Part of a small language model's weights: MLP 384 SwiGLU, normalized queries and keys.
MLP neurons of a small language model. Each row is named by its layer, matrix (down: output weights) and neuron, and shows model dimensions 64-191. Each number is 50 + 15 x the weight over its row's rms, rounded and kept within 0 to 99. A neuron's up and down rows have the sign that makes its largest values positive.
After each neuron's rows, "raises" lists the tokens whose logits its output raises most directly, leaving later layers aside.

L12.down215:60 50 24 46 50 33 46 54 69 45 63 73 42 40 48 49 34 44 44 49 48 32 55 58 53 65 68 50 61 66 75 46 56 46 59 55 48 52 46 47 51 68 38 78 60 39 73 40 45 57 73 44 29 55 58 26 41 72 70 63 77 49 70 47 38 47 20 56 55 36 25 47 40 55 14 41 54 22 57 12 61 69 50 55 50 37 40 41 58 57 45 46 36 85 58 43 53 40 60 60 71 66 36 51 53 49 23 48 66 66 40 11 16 80 55 60 45 43 57 83 52 48 67 60 40 39 48 68
raises: "ns", "nia", "hel", "ties", "ni"

L7.down112:42 59 49 34 24 53 86 51 66 36 47 78 64 70 66 88 40 22 44 77 52 51 52 29 53 67 57 77 79 64 55 45 33 73 59 59 29 38 77 54 46 50 75 44 75 65 33 56 26 46 31 56 63 65 58 41 49 52 60 21 55 41 26 42 40 43 48 60 50 46 49 59 70 25 38 55 40 72 50 52 56 48 55 55 59 33 65 55 34 43 56 83 51 53 44 39 46 61 46 32 55 43 31 64 43 65 78 25 71 46 53 70 48 59 60 55 50 23 59 57 39 56 68 53 42 36 80 47
raises: " two", " numerous", " a", " many", " the"

L12.down151:54 52 51 54 80 65 47 52 43 47 77 66 43 69 59 36 62 65 35 45 51 35 49 70 56 30 71 31 70 39 38 33 61 70 24 62 71 36 41 71 38 48 19 45 52 62 64 33 85 32 67 33 75 58 48 45 42 43 56 63 74 24 40 46 45 65 48 49 50 46 26 41 35 24 45 47 48 39 43 55 32 44 26 39 38 45 35 46 54 49 56 32 44 62 61 29 54 55 50 33 50 37 59 42 39 76 32 46 57 57 44 45 31 48 34 58 56 50 53 56 18 57 51 47 35 77 69 38
raises: "TA", "ts", "ony", "D", "ton"

L8.down118:58 64 76 16 51 61 41 44 39 44 27 60 66 43 63 63 58 64 20 71 52 49 39 26 71 62 69 65 82 45 53 35 55 50 57 45 15 45 57 66 58 53 49 53 48 63 55 40 40 42 56 33 39 34 76 65 58 41 43 99 56 47 56 39 62 44 68 49 47 24 59 74 68 59 44 53 32 52 79 52 80 48 35 47 59 31 41 70 45 30 68 50 48 41 76 46 47 69 22 43 55 36 64 27 40 48 44 28 50 29 28 34 66 50 43 53 44 27 56 48 51 48 44 31 41 37 21 44
raises: "ary", "al", "ally", "als", "aries"

L7.down47:58 33 72 44 45 69 62 25 42 59 58 28 78 83 64 31 27 60 32 48 29 74 36 28 60 55 51 36 64 61 40 54 42 53 13 42 63 69 44 32 38 33 46 60 38 67 92 47 46 48 57 32 46 44 65 23 55 36 33 39 50 31 69 55 38 53 37 62 37 20 59 41 80 52 60 55 20 82 53 52 42 64 57 10 41 49 56 10 63 60 55 70 58 44 39 47 60 50 48 49 33 47 43 48 55 39 44 48 54 52 42 41 70 72 35 29 55 50 68 66 30 71 62 63 61 51 73 49
raises: "ines", "ine", "ination", "one", "anes"

L2.down208:77 54 72 56 31 29 39 42 73 83 36 57 39 20 63 62 50 15 41 59 21 37 18 50 72 61 55 71 16 44 75 33 56 40 45 44 63 32 71 44 45 48 50 60 56 26 17 57 41 50 37 39 50 45 37 34 44 50 90 42 52 59 30 52 38 48 59 46 60 58 63 59 61 34 31 86 37 67 50 74 52 35 58 49 55 60 57 42 82 60 75 58 36 24 47 41 47 29 59 49 46 70 25 69 38 54 43 66 28 44 34 49 49 54 67 39 63 38 47 55 61 58 51 32 35 32 53 74
raises: " the", " their", " a", " its", " an"

L5.down86:68 64 70 52 52 44 60 39 63 55 50 48 36 52 54 60 36 28 78 64 38 44 28 75 65 58 48 59 60 56 30 40 57 32 63 45 46 52 59 63 52 43 53 52 34 43 43 45 47 29 75 28 55 43 12 42 40 38 29 31 75 57 40 48 18 61 35 55 57 46 70 48 64 46 62 52 53 81 60 56 61 44 64 67 50 34 42 36 45 45 40 36 50 47 55 49 13 58 71 68 18 73 58 48 49 42 51 45 71 08 79 40 54 76 38 62 46 46 35 38 39 48 80 29 46 30 24 45
raises: "hip", "ao", "ake", "aur", "worth"

L13.down128:50 59 73 41 52 15 40 58 47 51 71 82 60 55 47 63 41 57 44 34 42 14 40 53 67 39 40 20 51 27 33 59 61 42 27 78 41 33 32 32 49 64 23 54 60 42 75 53 85 48 49 47 53 46 48 53 45 55 39 41 68 65 29 50 25 47 39 40 47 58 37 44 57 29 59 38 46 26 58 51 33 47 53 48 69 33 52 34 67 06 46 48 54 40 63 50 36 57 59 23 63 54 40 48 51 30 65 62 53 76 31 33 37 60 69 19 37 58 63 78 36 44 72 40 26 53 26 44
raises: "ony", "onic", "ideo", "onia", "onom"

L6.down321:50 65 29 71 73 32 52 33 47 38 40 37 38 74 52 49 29 48 62 32 34 37 35 43 30 72 41 32 58 64 52 46 59 69 58 45 44 54 62 54 23 60 39 58 19 00 56 54 43 46 70 35 46 30 40 34 29 44 42 46 51 65 39 37 37 33 53 42 24 72 48 52 48 33 24 54 37 59 46 64 56 47 62 73 77 36 37 24 60 50 31 28 52 62 49 70 35 35 36 33 54 58 13 48 70 26 52 45 52 69 39 44 59 49 30 53 37 26 35 40 44 44 79 42 54 47 55 72
raises: "ning", "elf", "wards", "ney", "day"

L6.down302:64 43 12 45 48 50 41 41 60 48 37 44 75 61 59 13 00 30 43 34 25 57 31 49 28 19 41 35 39 56 69 41 16 61 48 61 66 41 36 38 70 53 60 41 50 31 70 55 47 47 36 39 60 43 51 63 41 49 55 47 35 68 48 57 55 53 52 62 65 47 52 50 47 66 46 40 44 73 36 40 73 31 39 42 23 56 41 44 77 41 32 69 58 63 49 33 45 32 66 45 44 65 30 40 52 70 68 48 52 81 32 55 35 66 73 60 36 33 27 55 44 60 59 72 45 30 46 23
raises: "ination", "rated", "ishing", "ins", "ines"

L13.down183:62 32 56 28 60 71 34 32 81 22 33 66 48 29 45 47 56 34 44 48 74 39 72 17 85 47 51 62 66 51 52 59 68 40 64 41 51 52 44 69 56 36 26 79 44 44 38 56 63 22 65 40 37 47 58 52 49 56 72 46 51 37 57 43 59 74 68 49 70 58 43 80 56 62 51 49 49 58 54 39 58 44 63 66 40 66 17 35 45 51 65 59 77 55 58 47 30 46 52 44 64 63 71 48 50 73 49 59 31 35 45 43 25 43 70 54 53 27 34 53 52 64 67 37 70 68 67 45
raises: "ise", "ize", "ish", "elf", "ude"

L11.down196:50 22 64 33 74 55 53 62 49 24 30 60 58 76 16 61 56 51 48 54 55 35 64 59 61 40 48 27 50 29 43 68 47 62 56 64 66 37 52 50 46 99 39 53 64 71 61 61 52 50 44 54 45 45 39 34 38 31 66 34 28 52 54 57 29 38 34 48 35 81 49 47 58 55 60 63 66 50 72 29 58 46 54 65 53 53 65 66 73 46 58 60 52 59 45 49 48 54 26 41 64 37 63 60 37 62 45 00 36 49 47 50 53 38 15 52 31 60 75 38 76 36 35 36 76 24 37 52
raises: "1", "0", "4", "9", "7"

L9.down262:47 77 52 52 29 48 67 21 64 53 51 47 48 27 68 47 76 54 28 50 69 73 47 37 69 40 45 28 38 36 44 48 48 85 47 52 43 32 44 87 31 60 31 64 45 50 43 36 85 49 45 65 51 40 31 82 61 53 72 63 40 47 44 58 26 50 54 28 64 49 32 27 58 50 38 76 54 51 64 41 37 63 38 49 29 72 75 38 47 35 46 71 51 83 59 53 29 47 50 41 66 62 42 54 34 55 76 26 57 57 49 76 47 53 24 58 55 71 36 73 49 44 61 83 32 37 50 33
raises: "my", "book", "ll", "day", "med"

L7.down296:42 60 50 35 70 42 70 51 42 22 49 45 62 52 83 56 33 59 44 65 66 64 62 60 29 42 62 50 78 39 70 56 75 35 68 34 55 73 39 52 55 42 62 16 68 51 48 54 45 28 52 61 53 31 34 36 39 49 40 62 55 52 47 22 42 63 31 75 58 47 48 73 44 31 49 51 74 47 40 43 63 51 46 53 51 55 68 32 32 34 36 41 35 35 45 63 45 64 48 63 63 48 21 54 47 49 57 46 45 79 65 16 60 34 41 59 72 49 58 69 34 42 36 38 00 30 51 72
raises: " him", " them", " it", " us", "\n\n"

L12.down13:56 39 47 48 26 37 50 62 70 64 69 57 58 43 75 38 38 31 34 14 73 68 77 66 55 50 64 54 57 34 38 50 34 74 57 69 65 61 59 41 47 45 59 36 50 46 53 62 39 55 44 42 50 76 48 26 44 60 72 40 58 54 45 63 46 55 35 67 69 79 47 14 54 52 43 71 62 68 40 50 56 01 51 40 82 34 45 35 70 59 67 58 52 40 71 60 41 30 39 54 75 64 47 43 62 44 62 42 46 37 52 37 50 13 53 49 60 57 42 40 30 14 53 80 16 50 66 45
raises: "rying", "ants", "rance", "ries", "ant"

L6.down303:34 44 52 41 51 29 63 54 51 42 46 24 49 52 52 54 65 46 22 39 61 69 75 84 30 16 41 51 58 55 62 59 18 47 47 30 39 66 43 49 42 53 64 17 51 67 55 38 52 56 56 23 55 50 57 24 38 49 49 62 40 24 34 58 68 71 53 46 79 20 75 49 38 38 41 33 68 24 61 75 35 69 53 45 59 58 62 62 68 23 60 51 30 56 16 68 40 44 59 59 51 49 52 40 49 24 56 42 48 53 31 51 56 51 60 73 83 36 55 37 26 46 29 38 61 41 51 60
raises: "ship", "ric", "'s", "u", "ston"

L11.down361:47 25 80 48 37 35 37 22 53 66 44 52 62 54 71 35 42 54 49 25 78 56 49 58 38 38 48 45 50 72 43 40 36 64 66 61 57 47 36 41 32 45 57 75 49 41 76 39 69 32 53 51 77 50 37 75 23 53 42 35 68 75 59 55 63 41 54 64 54 62 52 20 67 72 33 53 51 56 51 42 60 21 52 16 31 61 23 59 61 51 50 60 68 40 41 55 65 63 32 69 41 51 66 43 54 43 91 74 49 53 55 47 38 72 41 72 25 47 36 55 40 47 61 22 45 81 68 37
raises: "ili", "ily", "ional", "ionally", "iling"

L12.down55:58 34 64 44 33 41 61 86 47 41 29 45 30 47 33 48 48 31 47 47 76 34 52 72 42 42 57 57 69 39 45 66 32 33 42 51 61 74 60 55 70 39 48 84 52 42 31 60 37 64 59 45 86 38 64 29 33 65 55 55 18 43 40 37 54 38 38 38 11 56 46 42 58 47 26 58 64 35 62 51 54 37 75 42 60 48 33 48 32 35 38 74 39 68 64 58 49 54 46 53 53 39 54 44 36 29 46 79 45 33 42 39 36 72 48 80 51 51 58 34 32 54 87 43 30 24 54 48
raises: " after", " in", " by", " towards", " at"

L12.down233:49 43 60 30 35 34 53 46 38 25 30 34 81 57 63 28 39 53 33 60 48 60 73 41 44 59 65 17 30 38 60 38 54 47 52 51 47 38 89 52 61 70 19 65 56 45 39 61 48 55 81 64 48 60 54 27 23 33 73 63 52 47 34 69 61 34 64 42 57 38 56 19 52 52 52 66 60 41 53 59 41 41 30 41 51 51 56 67 29 49 76 63 52 59 44 39 36 42 42 61 53 58 65 50 50 59 84 00 33 62 49 65 47 38 32 39 48 50 64 38 36 47 26 39 56 18 49 58
raises: ".", "4", "3", "7", ","

L8.down151:63 61 42 55 43 39 56 53 42 68 30 48 50 36 26 55 52 50 17 48 77 56 48 51 48 69 63 26 36 71 44 38 64 03 51 52 68 56 42 62 39 42 67 60 48 52 37 70 53 55 47 56 31 37 65 62 20 50 42 66 39 29 44 56 41 49 57 65 48 58 62 67 69 34 74 54 54 54 77 42 50 46 85 52 45 67 32 34 46 49 41 37 65 57 54 70 59 65 60 86 17 28 37 37 34 53 50 52 81 49 60 56 68 30 36 67 37 23 63 76 34 73 56 39 52 45 38 77
raises: "ionally", "al", "ories", "ions", "als"

L8.down220:65 48 47 25 41 65 53 44 50 41 54 50 60 50 44 59 38 60 41 53 50 38 48 75 74 69 66 21 61 27 46 42 59 57 47 37 59 54 54 48 32 77 55 70 53 31 53 68 65 43 38 49 36 45 42 63 42 44 58 41 51 29 50 69 12 52 70 29 61 65 37 59 60 55 61 51 50 33 57 72 63 54 59 47 82 22 87 72 53 45 74 56 63 38 46 55 61 38 77 40 48 30 40 38 59 40 31 41 22 49 58 43 06 74 11 44 47 23 41 60 32 68 39 47 27 52 61 48
raises: "8", "7", "9", "2", "6"

L13.down7:58 43 60 62 56 42 48 34 67 52 48 64 69 36 48 60 35 57 45 40 53 63 33 32 50 75 42 50 44 61 60 52 65 54 74 46 47 55 60 44 43 62 17 23 52 49 54 18 51 61 30 39 55 40 44 62 33 62 17 61 65 74 43 30 35 52 67 45 87 39 50 72 27 35 57 47 64 58 43 65 69 46 64 41 44 64 32 39 47 44 36 62 65 50 52 54 63 45 58 61 83 57 39 68 49 73 26 66 51 42 33 77 67 51 75 50 50 38 14 45 42 58 59 55 33 67 69 13
raises: "dam", "h", "ham", "worth", "bl"

L9.down28:53 54 43 45 28 58 46 37 41 76 46 46 42 35 52 38 65 45 29 47 74 53 35 31 64 64 49 53 56 63 39 44 36 66 57 40 62 30 64 65 61 62 56 65 56 53 63 47 42 54 73 33 58 35 36 43 62 71 50 53 34 33 59 52 65 59 55 66 75 59 42 51 32 27 41 52 80 33 46 30 45 78 36 47 55 69 09 36 67 45 04 39 29 51 48 30 45 54 63 28 46 43 25 38 55 25 28 49 53 38 65 75 31 44 75 54 39 67 49 65 22 47 69 88 62 49 59 50
raises: "its", "it", "iting", "itor", "ited"

L11.down186:54 64 43 34 57 51 21 41 62 47 59 51 70 61 36 64 45 39 35 39 47 25 53 57 31 67 59 31 13 50 42 51 44 43 60 72 70 61 55 48 64 60 45 90 32 45 56 49 53 28 56 36 40 60 39 46 50 60 37 59 37 45 36 65 69 04 58 67 33 57 65 70 63 09 38 54 63 50 55 65 47 63 54 57 82 68 52 62 54 47 54 53 46 79 17 63 41 46 46 52 58 47 42 59 61 44 57 57 72 55 67 61 60 40 60 59 60 41 37 69 15 53 37 65 66 70 49 59
raises: "nd", "hel", "ney", "he", "can"

L5.down245:39 48 43 58 51 45 46 36 59 39 67 42 36 51 24 68 56 50 60 56 49 48 65 92 54 36 31 68 51 53 60 56 17 52 56 35 48 48 40 48 42 46 53 60 36 50 66 54 62 30 69 22 47 52 33 37 19 50 35 57 63 37 51 39 69 52 63 34 46 67 89 59 26 57 26 27 62 47 41 39 38 49 46 82 39 79 49 43 26 68 32 28 68 26 73 52 44 34 54 57 69 45 33 58 56 61 65 52 63 58 35 51 40 25 63 65 82 69 47 59 40 28 73 51 65 60 29 47
raises: "ric", "ential", "enz", "ial", "els"